config = dict(
    activation='swiglu',
    norm_place='pre',
    init_std_up=0.0264,
    init_std_down=0.0,
    optimizer='adamw',
    lr=0.000998,
    lr_head=0.00456,
    decay_fraction=0.359,
    batch_tokens=32768,
    seq_len=256,
)
MLP neurons of a small language model. Each row is named by its layer, matrix (gate and up: input weights) and neuron, and shows model dimensions 144-207. Each number is 128 + 32 x the weight over its row's rms, rounded and kept within 0 to 255. A neuron's up and down rows have the sign that makes its largest values positive.
A block is one neuron, or neurons of one layer that tend to fire together. Before each block is what it responds to, as a language model described it from the Wikipedia text at the highest values.

Description: List and table fragments. Mid-word pieces of Latin species names, such as the -i in hornabrooki or the -lus in Angustachilus, and pipe separators after numbers in stats tables.
L5.gate7 [133 113 115 150 122 168 118 173 146 170 173 118 132 121 109 181 118 142 129 208 111  94  80  91 127 130 126  88  88 125 123 155 108 114 102 109 116  97  99 165 171 130 114 103 100  84 171 136 217 186 123 104 130 173 113 144 123  89 133 140 145 111  97 123]
L5.up7 [142 122 104 152 132 122 110 180  88 140 148 124 115  48  59 109 102 116 113  74 134  59 163 157 123  91 125 178 116 117 147 131 154 153  74 156 142  80 131 135 146 117 145  74 143 149 182 127 111  82 175 181 120 138 110 213 150 101 144  55 112 105 132 165]
L5.gate32 [143 152  68  88 119 115 109  86 158 138 144  95 123 130 128 143  75 100 131 156 144 105 114  95  97 167 180 120 162 112 100 150  92 129 158  90 138 158 116 195 102 139 166 113 118  86 170 107 142 151 138 116 154 175  90 166 145  76 118 140  99 120 129  97]
L5.up32 [143  70 103 162 136  89 101 119 165 141  98  87 154 173 127  78  95 152 131 123 165  84 172 122 110 153 104 120 141 125 122 121 103 177 199 195 150  66 119 120 157 135 193  95 109  88  95 124 166 125 164 194 129 122 159 102  82 133 115 171  90  79 149 122]
L5.gate137 [129 179 150 156 141  10 125  88 134 110 129 103 121 121 117  93 190  89 151 108 112 181 150 109 133 138 150 203 144 135 116 100 162  53 122  76  83 152 144 103 181 128 134 131 151 164 106 135  72 107  90 150  52 123 118 138 160 151 144 107 121 109  78 149]
L5.up137 [107 108  93 102 146 114 111  88 169 146 159 165  45 133 164 119 135 179 130 134 180 108  69 132 192 121 112 175 124 131 159 133 144 124 121 156  87 127 168 153 173 116 165  96  81  90 103 112 137  96  83 138  77 106 131 151 159 114 162 117  75 149 114 131]
L5.gate504 [153 120  49  82 111 121 150 125 138 105 154 137 132 122 162 157 150 209 128 152 124 153 130 109 161 142 117  99 138 113 120 140 145  91  93 132 116  58 101 160  96  85 139 121 147 163   5 143 170 158 128 135 139 100 189 101  56  87 203 110  79 121 148 118]
L5.up504 [124 169 105 196 201 169 132 137 131 146 133 119 132  96  91 106 112  91 165 128  93 153  80 203 103 126 122 134 135 132 108 172 167 109 110 142 176 123 103 143 167 152 149 165 145 117 106 107 139 145 119  79 155 195 140 173 122 160 145 131 118 165 165 129]
L5.gate545 [123  71 107  95 141 134 126 129 186 137 115 150 160 145 136 188 131  86 144 179 139 199  83 159  94 112  91  84 148  95  89 101 121  99  87 108 104  94 121 107 122 162 122  82 162 165 129 130 159 112 213 104 137  93 142 154 145  55 135 115 148 142 105  92]
L5.up545 [137 129  75 166  86 148 135  82 176 113 126 149 128 105  87 126 215 145 127 105 115 102 143  74 134 122 151 105 133 130 189 111  80  92 133  92 118 134 132  99 177 139 111 138 161 121 143 108 189 103 122 140 162 120 140 169 104 131  90 132  57 120 133  60]
L5.gate575 [117 119 157 135 176 107  68  99  90 125 143 122 164 155  92 139 115 124 156 129 111  99 131 142 130 118 161 115 137 148  77 150 106  92 113 152  93  90 135 125 131 130 136  71 135 168 150 137 139 120 149  73  93 125 177  82 148 106  91 123 145 153  68 106]
L5.up575 [ 86 108 115 159 143 115 149 171 107 162 145  70  79 115 144 139  70  95 160  74 124  69 114 120 121 110  47 123 172 125 116  97 104 109 107 148 141 142 119 108  73 106 142  77 107  63 111 181 109 162 150 149 104 143 140 108  90 145 136 140 127 122 125 159]
L5.gate694 [105 114 102  93 129 133  92  99 142 157 126  76 114  83 116 127 125 135  67  92 136  75 107 186  71 104 187  84 129 106  23 181  61  73 135 168  98 134 123 157  98  86  77  84 140 108 159 125 163 100 117 125 114  66  97 152 117 122 109  78 101 100 168  78]
L5.up694 [189 145 103 136 106 132 133 110 102 167 106 107 122 124  90 142 150 203 119 178 130  91 125 174 189  90 161  89 154 186  69 110 181 105 129 131 156 108 111 159 148 121 127 102 118 158 151 112 131 149 105 114 165 141 196  99 168 117  50 155 181  92 120 118]
L5.gate740 [116 179  94 152 175 134 157 156 149 179 117 141 125 103 107 103 136 106 118  86  82 158 117 121 141 138 141  96 170 164 148 140 101 112 134 107 116 135  83 192 106 110 168  91  98 130 178 109 153  87 110 163 151  66 183 160 159 139 139 128 143 131 140  65]
L5.up740 [157 173  90 118 115 110  95 140 110 184 119 129  85 104 140 144 165 186  63 155  76 153 114 162 135 108 171 133 151 101 158 110 115  80 211 109 139  88 135 133 108 164 141  77 181 140 131 113 171 116 177 108  94 120 177 135  78 108 129 144 135 101 120  88]

Description: Stats table cell separators. Pipe separators after a number or dash in sports statistics tables, especially near the row end after totals, such as 25 | 2.
L3.gate29 [119 168 165 143 127  77 112 106 120 192 102 184 153 121 123 121 100 128 144 144 138 133 119 147 119 120 120 135 141 134 132 101 129 110 144 111  77 119 102  64 147 136 113 116 104 179 163 123 141 113 130 119 198 130 159 130 165 119 191 134  68  80  90 108]
L3.up29 [ 89 188 151 108 144 148 160 136 118 128 138 113 107  95  99  86 126 140 110 142  94 117  96 184 111  67 155 158 122 129 159 137 127  48 142 113 122 105 137  61 112 106  94 156  92 102 148 124  55 151 145 108 144 127  99 136 148 193  97 136 103 111  84 176]
L3.gate128 [170 144 158 146 166 103  74 134 125 176 188 113 160  55 103 134 168 136 131 144  74 124 108 138 104 174 167 134 102  98 185 128  84 156 161 105 156 130 145 115  99 153 145  77 116 107 121 181 190 103 148 178  99 158 109 124 190 144 127 117 114 139 168 115]
L3.up128 [138 125 113  88 177 132 108 147  79  87 187 123  87 134 163 145  98 141 133 176 172 144 108 126 148 118 119 133 116 172 126 111 109 150 142  78 183 153 119 133 135 166 161 147 142 185  73 135 103 132 143 192 148 121 121 119 110 140 131  42 211  96  83 119]
L3.gate147 [130 200 157 153 111 123 118 106 116 155  83  49  40 110 103 147 138  84 133 105 174  90  98 193  70 106 158 115 121 150 165 166 132  86 117 139 154 143 125 103 193 156 114 117  62 118 110 201 111 124 127 108  86 147 147 131 112 130 117 150 127 120 119  85]
L3.up147 [ 70 133 119 153 116 102  88 126 143  47 111 118 123 118 181 156 147  89 123 108 178 101 108 131 131 118 131 123 109 132 125 103 170 147 178 148  83 140 134 124 138 176 137 163 127 185 118 190  75 137 142 185 158 165 121  61 102  83 180 185 128  98  88 122]
L3.gate171 [215  71  31  85 113 111 184 100 116 135 181  90 143 140 155 167 123 130 175 144  95 120 125 118 127 140 117 175 102 147 146 113 129 195 101 121 191 147 140 105 164 163 158 143 153 129 153 137  80 135 165 152 171  93 124 164 112 136 180  85 177 107  97 132]
L3.up171 [105 179 129 120  27 103 111 157 123 154 110 133 151 118 141 130 119  93 102  79 142 178  80 123 166  62 125 130  96 155 138  33 131 145 131 125 108 160  93  55 103  85 144 144  71 122 133 178 139 138 117 142  99 124 121 172 142 198 169 150 135 126 123 203]
L3.gate188 [109 127 157 173 157 103  66 116 111 118 179 185  76 108  95 127 145 177 105 155 152  71 125 153 117 125 119 139  84 100 156 112 118 168 150 159  77 206  87  82 181 129 150 158 130 109  51 166 124 124 110 157 128 147 123 129 162 131 151 151 142  73 111 145]
L3.up188 [178 129 178 123 126 150 147 108 151 169 144 132  91 146  96 160 178 158 104 178 138 111 102 119  94 189  98 175 125  68 129 144 136 128 207 121 163 165  71 176 107 143 112 122 108 127  98 140 146 143 104 159 115 173 144 194 129 112 190 184  91 180 149  97]
L3.gate223 [148 161 177 125 119 101 136 119  88 193 106 124  98  85 148 131 142 158 134 137 145 132 165 110 133 127 187 171  81 111 160 130 110  95 121 134 149 102 124 147 110 147 139 118  83  79 133 105 133 123 105 146 168 196 106  71  61  53 156 106  94 118 112 145]
L3.up223 [109  94 121 164 146 171 111 129 107 184 109 107 153 145  79 153 106 122  85 154 165 153 143 121  90 121 125 172 101 154 137 137 148 120 109 151 136 118 107 120 177 171  67 114 114 112 136 153 104 119 153 130 127 104  91 134 157  90 177  86 113 145 145 126]
L3.gate547 [135 186 178 153  95 109 146 152 106 134  69 147 125 161 121 116 128 118 118 132 137  81 106  99  60 113 101  84 123 121 163  79 114 216 176 159 166 139 116 127 113 114 158 118 136 100 117 124  59 163 137 107  67 109  94 148 115 104 145 166 126 131 129 167]
L3.up547 [157 122 191  92 111 204 147 118 126 126 188 127 173  96 148  88 213 173 101 144 131 124 126 173 120  94 144 117  73 181 103  95 153 138 149 143  80  94  86  97 112 105  87 159 133 108 124 210 131 136  98 142 102 151 136  93 103  90 110  93  92 131 107 141]
L3.gate753 [174 153 140 139 116 104 149 108 150 174 154 158 152 115 112 127 140  69 138 197 128 140 102 121 145 106 184 130 108 127 110  97 107  95 155 122 143 133 121  70 164 173 153 152 102 173 125 145 140  21 164  76 135 127  97 132 137  87 147 112 115 188 126 133]
L3.up753 [125 187 144 191  50 113  77 138 122 142  96 123 170 145 129 151 139 115 153 131 155 152  92 218 131  85 116 101  76 132 123  88 109 121 150  74 191 166  91  68 114 148  85 153  89 109 145 169  91 111 159 116 172  80  69 141 126 131 151 172  48 131 140 118]

Description: Delimiters after numeric cells. Column separators (|, ;, closing parenthesis) right after a number in sports and statistics tables, e.g. after 12 in an NHL row, or 9; in league tables.
L4.gate100 [106 160 105 105  62 110 102  93 122 115 158 128 126 140 103 123 130 146 143 191 111 185  90 138 153  90 158 158  67 126 125 145 117 174 117 134 151 143  89 118 115 125 100 110  96 132 103 151 109 167 118 181  96 167 192 163 135  73 123 148 154 102  97 122]
L4.up100 [133 177 137 212  48 143 154  61 137 105 146 136 174 125  86 106 126 136 127 106 111 216  89 134 147 119 139 149 135 102 112 162  93  72 155 114 139 161  60 177 150 116 171  71 158 129  90 118 162 126 162 101 140 185 125 195  89  93 161 130 113 117  67 108]

Description: Head word after "the". Ordinals and nouns right after "the" or a possessive (first, second, last, birth, death, role), plus table pipes and coordinate digits.
L4.gate438 [142 132 133 109 126 102 157 153 123  94 131 182 128 101 177 162 150 110  97 166 161 149 108 120  99 144 115 117 149 119 135 110 105 105 127  87 140  76  90 117 144  93 109 133 123  96 144 170 198 121 113  87 168  90 117  42 152 120 169 142 153  89 115  93]
L4.up438 [147 168  91 149  82 188 183 132 185 115 135 153 143 117 150  69 144 102  83 122 147 173 120  73 134  99 126 100  95  92 121 145  83 120  70 100 129 141 114  79 112  99  93 141 103 173 177 138  95 121 111 111 199 124 124 117  95 192  83 120  95  81  74  98]

Description: Mid-word name fragments. Short middle or inner subword pieces inside proper names, mostly personal and place names, e.g. Art-ur, Ol-af, Fa-la-ise, Jal-is-co.
L4.gate534 [136 174 142 146 155 109 108 181 131  83 102 109 141 120 138 133  79 105  85  99 117  89 134  82 107 129 129  62 126 146 107 175 114  87 130 169  84  96 140 127 140 155 157 168 122 182 100 128  67 103 115 129 136 209 179 130 143 118 135 116  92  94 181 140]
L4.up534 [141 128 131  99 142  67 115 148  98  78  88 111 157 176 134 129 160 130  78 111  76  85  51  56 144 127 151 109 101 124 141 127 156 125 117 164 149 121  93 134 116  87 121 117 174  67  68  63 192  88  98 118  86 123  90 116 191  97  97 161  77 159 101 178]

Description: Ordinals and period markers. Ordinal suffixes and ordinal words after "the" or a number, such as 20th century, 2nd, the first, the Third, the second round; also range links like "–", "to", "and" between years or numbers.
L5.gate121 [117 135 113  80 111 137 131  93 155 151 162  91 103 135  91 102 150 132  91 122 151 121 161 153  96 142  58 115 166 121  77 137  99 127 155  93  99 205 130 110 148 118  74  78 148 169  82 161 171 164 160  98 115 125 208 114 121 133 105 148 114  75  92  99]
L5.up121 [163 101 115 125 157  86 118 153  87 125 180 138 131 145 107 120 135 147 146 128 108 161 151 125  94 116 138 175 128 180  99  92  99 129 124  72 117 167 118 146 146  67  71 134 134 112  65 103 183 115 104 163 181 148 210 136 105  96 162 139 121  70 139 119]
L5.gate161 [100 180  27 142 127  76  95 158 155 128 144 126 116 120 102 131  91 146 143 161 193 152 210 112 138  64  91  97 115 118  80 153 135 105  95 163 100 141  64 176 144 100 180 107 102 131 126 156 123 173 163  39  91  73 179 157 121 165 114 167 194 101 110 114]
L5.up161 [122 184 111  89 162 119 148 133 123 146 236 105  65 120  97 114 147 158 146  96 152  95 168 139  71 104  83 106 167 113 148 156  63 133 136 158 195 163 156 147 176 190 130  10 136 117  79 140 183 143 132  75 112 110 148 185 117 182 119 154  95 115 113 129]
L5.gate263 [192 171  78 121 164 121 143 177 113 173 105 136 150 114  72 161 149 160 119 115 174 170 138 138  88  94 155 112 136 130  94 113 100 117 110 164 180 132 117 163 130  95 180  93 139 165 120 120 149 129 142 126 106 126 163 158  72 195  94  43 140 117 116 115]
L5.up263 [124 145 112 144 104 176 147 132 129 113 142 154 159 131  95 109 152 135 146 141 183 174 152  80 111 158 127 184 143 156  79 179 149 165 118 120  82  72 140  78 176 189 107 150 131 155 103 125 150 207 106 107 130 101 178 164 138 144 106 162 180 139 149 159]
L5.gate268 [ 85 215 138 113 150 113 118 113 130 140 148  82 148  89 130 107 141  95  94 151 139 160 145 163 161 142 155 130 152 164 172 104  93 104  62 121  78 147 126 143 173 117 120 167 115 200 127 115 220 144 145 146 143  83 148 142 146 143 130  76 106  97 144 123]
L5.up268 [130 146 113 175 109  78  92 156 199 159 121 158 124 137  81 148 126 125  86  63  92 194 179 115 111 108 164 160 129 134 116 104  71 149 101  68 184  95 127 191 178 170 174 129 166 118 173 210 121 102  83 128 111 109 195 126 127 152 167 113 182 107 137  67]
L5.gate385 [173 150  69 147 163  87  85 156  84 182 130 149 100  74  71 161 160 144 110 173 144 143 186  96 150 136 173 195 102 161 101 150  25 113 123  89 142  85 102 165 158  90  73 143 117 154 143 179 171 110 137 159 154 141 140 170 109 144  92 148 103 111 123  84]
L5.up385 [127 104 153 128 169 163  93 143 120 185  76 135 103 155 138 126 103  76 155  92 143 173 143 184 135  93  24 117 117 104 101 186 124 147 128 163 145 162 143 108 135 178  98 126  60 133  73 144 111  60  91  83  62 126 177 113  68 157 118 126 180 158 142  91]
L5.gate568 [144  82 121 120  82  56 169 113 184 109 144 156 133  91 198 120 123 132 192 138 162 148  94  82 125  93 134 142 162 199 110 126  46 136 158  89 142  90  71 101 159 138 142 160 135 110 136 121 118 123 106 104 129 166 139 127 111  52 153 113 135 173 121 125]
L5.up568 [133 111 119 104  49  83 148  65 121 140 154 154 173 173 129  87 145 116 140 165 176 186 107  82  95  74 166 147 113 176 142 198 106  89 104 137 117 164 103  51 134  54 184 129 148  92 155 175 141 102  91  84 174 121  56 137 102 178 108 117 123 113 147 121]
L5.gate662 [122 113  88 118 143 129 158 146 144 129  85 161 121  96 135 113 171 130 136 159 138 167 110 112 144 108 134 126 162 106 117 133  92 192 136 185 103 169 107 166 124  61  81 153 139  91 187  89 154  97 122 148 113 139 166  54 198 149  85 128 149 122 146 145]
L5.up662 [142 101 125 157 151 154 181 132 131  78 140 149 136  70 212 159 172  74 145 117 163  77 163 159 133 106 143 151 110 192  91 147 113 142 143 155 103 107 161 111 153  99  69 116 149 124 104 150 135 132 112 159 111 203 173 135 118  94 170 136 143 152 130 163]
L5.gate665 [149 147  91 135 146 125 145 103 142 116  78 138 181 126 155 197 220 132 107 121 145 160 123 108 171 172 133 115 119 176 122  95 137 103 127 136 135 119  53 115 137 132 170 179 168  73 124 140 122 108  94 114  89 156 141 144 154 132 206 172 162 135 100 151]
L5.up665 [110 157 180 173 149 187  95 191  97 132  92 135 124 120 138 165 104 113  85 114 111 161 134 138 150 172 173  97 206 127  76 135 100 165  94 110 140  92 126 170 134 146 115 105  81  94 152 126 189  77 152 164  81  94 180 126 111 177 111  92 140 135  61 123]

Description: Second word fragments. Second word-piece of a word split into fragments, usually a proper name, e.g. Bur-ma, Par-ma, Sa-ur-on, welfa-re, Ku-hn.
L3.gate57 [174  74 152  91 151 136 126 143 109  85 149  92  97  86 116  72 146 149 131 111  99 146  90 131  65  94  45  97 159 156 155 101 162  64 107 161  70 166 156 134 134 171 140 116 183 139  90 138 102 105 104 103 107 203 136 166 111 100  84 171  87 141  89 105]
L3.up57 [163  98 154 194  96 158  88 127  93 131 178 180  59 117 157 133  97 112 106 158 161 102 118  23 156 134 115 125 136 111 139 168 118 125 137 164 195 185 115 134  61  70 140 174 134 107  85 156 174  91  90  96 144 150 120 113  93  93 134 101 160 119 101 177]
L3.gate96 [123 146 142 110  86  58  98 135 142 154 161 105 156 127 117  66 154 189 118 144 118 207 148 119 109 125 123 145 128 169  99 116 120  63 103 126 166 163  77  78  62  82 113 125 178 112 135 122 173 103 122 167 142 115 120 172 171 203  70 147 101 126 141 107]
L3.up96 [147 116 187 149 104 103 102 100 138 114  76  50 120 162 124  70 158  93 106  95 163 125 161 132 125 150 139 135 128  86 115 140 124 125  89 155  99 129  94 152 117 109  94  98 119 106 104 129 148  92 188 123 151 117 148 136 144 188 183 113  94  90 130 129]
L3.gate221 [106 164 154  85  96 136  98 116 149 104 131 113 112 123 105 129  92 103 144 133 135 144 149 112  86 161  82 103 126 142 127 148  88 144 157 132 147 152 135 106 127 117 132 134 141  99 125 112 131 126 122 151 109  54 151 118 159 182  98  76 101 103 140 169]
L3.up221 [134 126 122 110 127 107 128 118 106  68  49 109 105 106 131 114 134 119 170 147 126 166 122  99 131  88 104 129 147  58 152 107 109 104 124 125 148 119 112 153  96 156 126 152 106 109 187 104 157 177 186 138 100 152 163  66 114 158 133 118 158 144 117 149]
L3.gate279 [143  96 137 143 105 147 148 154 152 139 160 134 146 133 127 123 133 105 100 165  95 196 141 180 118 164 135 153 131 169 123  66 128 113 112 170 156 162 149  89 117 139 157 174  99 160 148 141 109  32 150  81 148 154 120 141 161 125 171 147 125  80 127 187]
L3.up279 [142 189  73 149 116 101 119 135 116 136  98 168 163 111 173  69 149 107  77 147 126 127  94 175 129 210  97 110 115 150 144  94  94 134 156 112  93 138 174 148 107 132 158 143  85 170  58 158 198 125 175 102 115 140 101 180 152 119 195 114 137  76 107 174]
L3.gate438 [ 94  98 150  58 184 143 102 115  69 169 179 143 102 101 169 148 132 127 110  99 137 132 144 161  94 112 135 154 162  99 138 182 148  87  92 136  73 190 146 161 123 124  73 112 122 168  86 132 153 149 110 100  84 140  90 107 170 122 155 171  84 135 149 173]
L3.up438 [136 108  74 144 108 177 139 170 130 126 104  75  97 124 111  93 124 160 140 151 177 121  56 148  99 149  98 122 131 150  72 177 141  91 109  99 152  98 132 165 138 148 181  56 157 190 107 154  98 113  84 157  99 109 138  85  82 112 122 136 183 170  96 121]
L3.gate512 [114 122 151 121  83 148  60 152  83 129 122 146 117 108 159  82 162  93 125 126 148 155 114  63 133 130 137 123 188  99 103 137 115 155 134 120 140 156 123 128 140  86 130  89 154 168  75 155 102 103 108 100 139 104 145 156 111 176 128 150  26  70 117 118]
L3.up512 [178 120 116 137 141 184  73  91 118 169 142 106 120 146 149 105 154 196  96 107 219  98 146  75 114 133  95 123 181 157 121  93 111 164 108 119 126 111 125 141 173 155 106  42 188 128  95 137 136 142 106  91 132 100 173 126 190 126 112 115 195 105  98 114]
L3.gate536 [164 162 159 140 106 150 116 147 140 134 155 188  71 127  96 123 133 156 136  99 115 102 176 117 129 119 145 108 151 112  83  72 152 134 144 151 166 181 156 134  91 167 150 134  64 160 104 145 155 115 102 111 166 191 190 137 115 115  83 186 178 138 139 132]
L3.up536 [ 88 149 124  93  94 214 127 129  82 115 157 147 124 113  93 141 101 121  89 113 170 133 153  86 108 154 148 134 130  88 137 114 108 139 151 166 104 147 127 132 118 167  73 104 124 154  96 165 103  60 123 172 150 143 168 156 152  95  77 129 162 105 150 129]
L3.gate638 [ 81 100  96 146 103 127  98 131 104 162 114  90 155 104  96 146 108 139 121 118 157  84 128  98  95 161  87  97 156 143 108 140 110 124 137 193 165 108 105 146  93 208 153 105 148 154  50 141 197  87  72 103 146 153 130 157 103 183 113 144 128  60 142 164]
L3.up638 [106 117 161 115 156 141  97 115  84 106 169  96 170  55 149 125 119 136  93 136  72 141 126  92 135 137 111 107 112  50 147 152  98 112 125 176 131 135 147 153 152 177 112 125 116 130  87 138 148 103 142 164 141 131 155 131 134 118 131  94 117  87 123 110]

Description: Mid-word foreign name fragments. Word-piece syllables inside proper names split into several tokens, mostly South Asian and other non-English names in lists and tables, such as Srini-va-san, Vi-dy-agauri, Ram-ku-mar, Man-da-lay.
L5.gate59 [159  97 137 120 148 136 151 134 174 122 121 194 125 104  84  88 136 158 156 161 148 110 122  83 125 151 164 187  99  87  97 109 187 146 186 158 100 146 151  78 148 159  98 136 162 104 162 135  89 136 142  78 148 172  91 118 202 105 120  96 167 142 164 149]
L5.up59 [206  65  93 116 145 127 139 118 151  77 115 139 117 110  85 145 213 128 142  82 114 122 179  92  61 107 158  94 142 163 123 105 174  75 116 128 154 178 116 131 108 170 155  78  82 142 113  85  97 157  64 117  88 160 132 127 142 143 131 125 149  94  82 159]
L5.gate147 [153 110  76 168 144 105 119 164 179 131 156 136 119 145 167 135 122 141 209 150 113 147 112 184  83 119 125 112  91 110 103 110 186 131 157 196 150 157  92  95  90 108 137 114 159 112 100 151 115 126 138 129 113 134  64 140 153  95 158  98  73 124  97 187]
L5.up147 [147 130  94 138 132 133 149  95 205  67  95 182  69 164 123 178 139 104 140 148 151 148  85 104 140  89 110 141 140  83 143  70 100 101 165 133 173 118 145 155 119 141 113 124 102 169 169 179 102 123 145 100 127  72 139  90 171  63 120 103 126  51  87  68]
L5.gate524 [161 148  78  90 121  72 107  84 111 135 141  93 108 178 173  71 167 128 145 119 150 167 112 159 115 141  93 133 137 148  86 197 131 129 121 150  96 136 148  79 144 141 219 108 153 144 113 120 136  66 165 127  65 133 133 138 145  84 165 110 125 154  77  95]
L5.up524 [152 145 123 126 152 128  24 119 165 152 113  75 121 128 123 172 106 191 151  80 114 107  92 114 166 146  78  95 130 133 111  55 103 129 138  29 144 132 133 175 151 126 148 109 196 163 136 122  94 162 129 104 112 115 153  90 144 150 176 128 123 167 123 141]
L5.gate541 [176 142 135 165 126 144 123 114 139 112 163 142 105 144 119  96 144  59 174  85 154 134 206 144 103 116 147 138 137 182 106 106 153 150 133 107 133 160 129 120 104 127 119 155 187 167  98 171 115 137 140 126 122 146 142 105 181 117  89  80 133 165 124 109]
L5.up541 [ 82 114 121 124 146 175  73 123 133  91 143 150 149 166 149 139 118 104 183 197 192 145  88  74 199 168 151 180  57 127 105  94 120 126 158 130 156 137 128 175 168 150 108 112 149 129 115 160 160 178 141 144 114 142  98 120 177 133 102  93 138 120 106 173]
L5.gate581 [161 143 141 142  66 126 139 156  95 169 114 138  80 124  84 140  99 140 116 145 128 130  90  44 157 179  74 133 106 145 108  80 149  99 189 152 156 132 131 148 145 148 127 127 189 128 104 127 110 138 137  96  88 181 148 138 163 151 131 135 134 138 155 123]
L5.up581 [129  90 114  96 126 153 108 135 180 124 137 152 108 122 133 108  68  99 197 154  87 127  95 123 112 120 131 147 179  99 119  55 144 125 113 189 124 227 137  88  94 147 174 181 167 121 104 134 118  98 162 128 133 145 123  76 147  62 141 115  94 126 158  75]
L5.gate584 [115  56 118 105 145 126  78  59 131 117 159  69 105 144 128 120 135 108 120 131  94 125 162 174 163 135 137 187 106 171  84 122 141 115  96 191  76 147 103 143 146 202  97 121 181 134 125 163 148 115  76 125  83 163 157  94 141 150 132 114  79 139 109 114]
L5.up584 [121 145 151 114 169 123  64 100 101 122 124  90  82  70 159 115  93 162 124 153 127 127 157 121 139 118 109  90  85 103 133 178 137 130  61 146 120 154 107 143 165 132 167 157 189  92 100  99 149  79  95 116 106 116 160 107 149 124 108  70 134 198 150  94]
L5.gate623 [113 167 148  52 129 128 122 232 176 175 110 116 147 130 112 108  99 122 125 117 164 176 115 118 111 129 142 171 107 118 125 103  87 110 129 160 163 159 143 155 152  97 189 111 132 178 208 140 139 135 127  89  84 134 175 150 149 106 113 110 148 108 105  86]
L5.up623 [ 97  77 141 104 117 172 144 130 179  79 131 104  80 148 142 178 108 150 150 183 174 145 104 136 178 157 168 171  72  64 131 123 146  59 113 134 114 159 127 124 147 119 152 138 133 135  92 145 135  62 147  86 139 166 119 173 124  99 130 111 106  70 174 162]
L5.gate746 [122 148  91  62 146 158  70 113 154 142 102 144 137 134 111  83 153 135 150 121 111 153 145 140 140 174 145 168 110 188 116 181 140 172 117 158 144 134 116  98 112 118 119 148 171 120 143 142 114  79 155 123  41 143  99 137 181  99 107  71 132 164 184  89]
L5.up746 [106 173 104  92 163 125 133  84 159 107 160 145 107 119 127  79 156 138 149 113 103 184 120 103 136 191  64  97 130  91  78 145 102 162 160 119 150 147 148 177 154 156  96 129 184 166  99  76 151 131 133  48  82  21 135 142 110 141  76 122 130 148 120 115]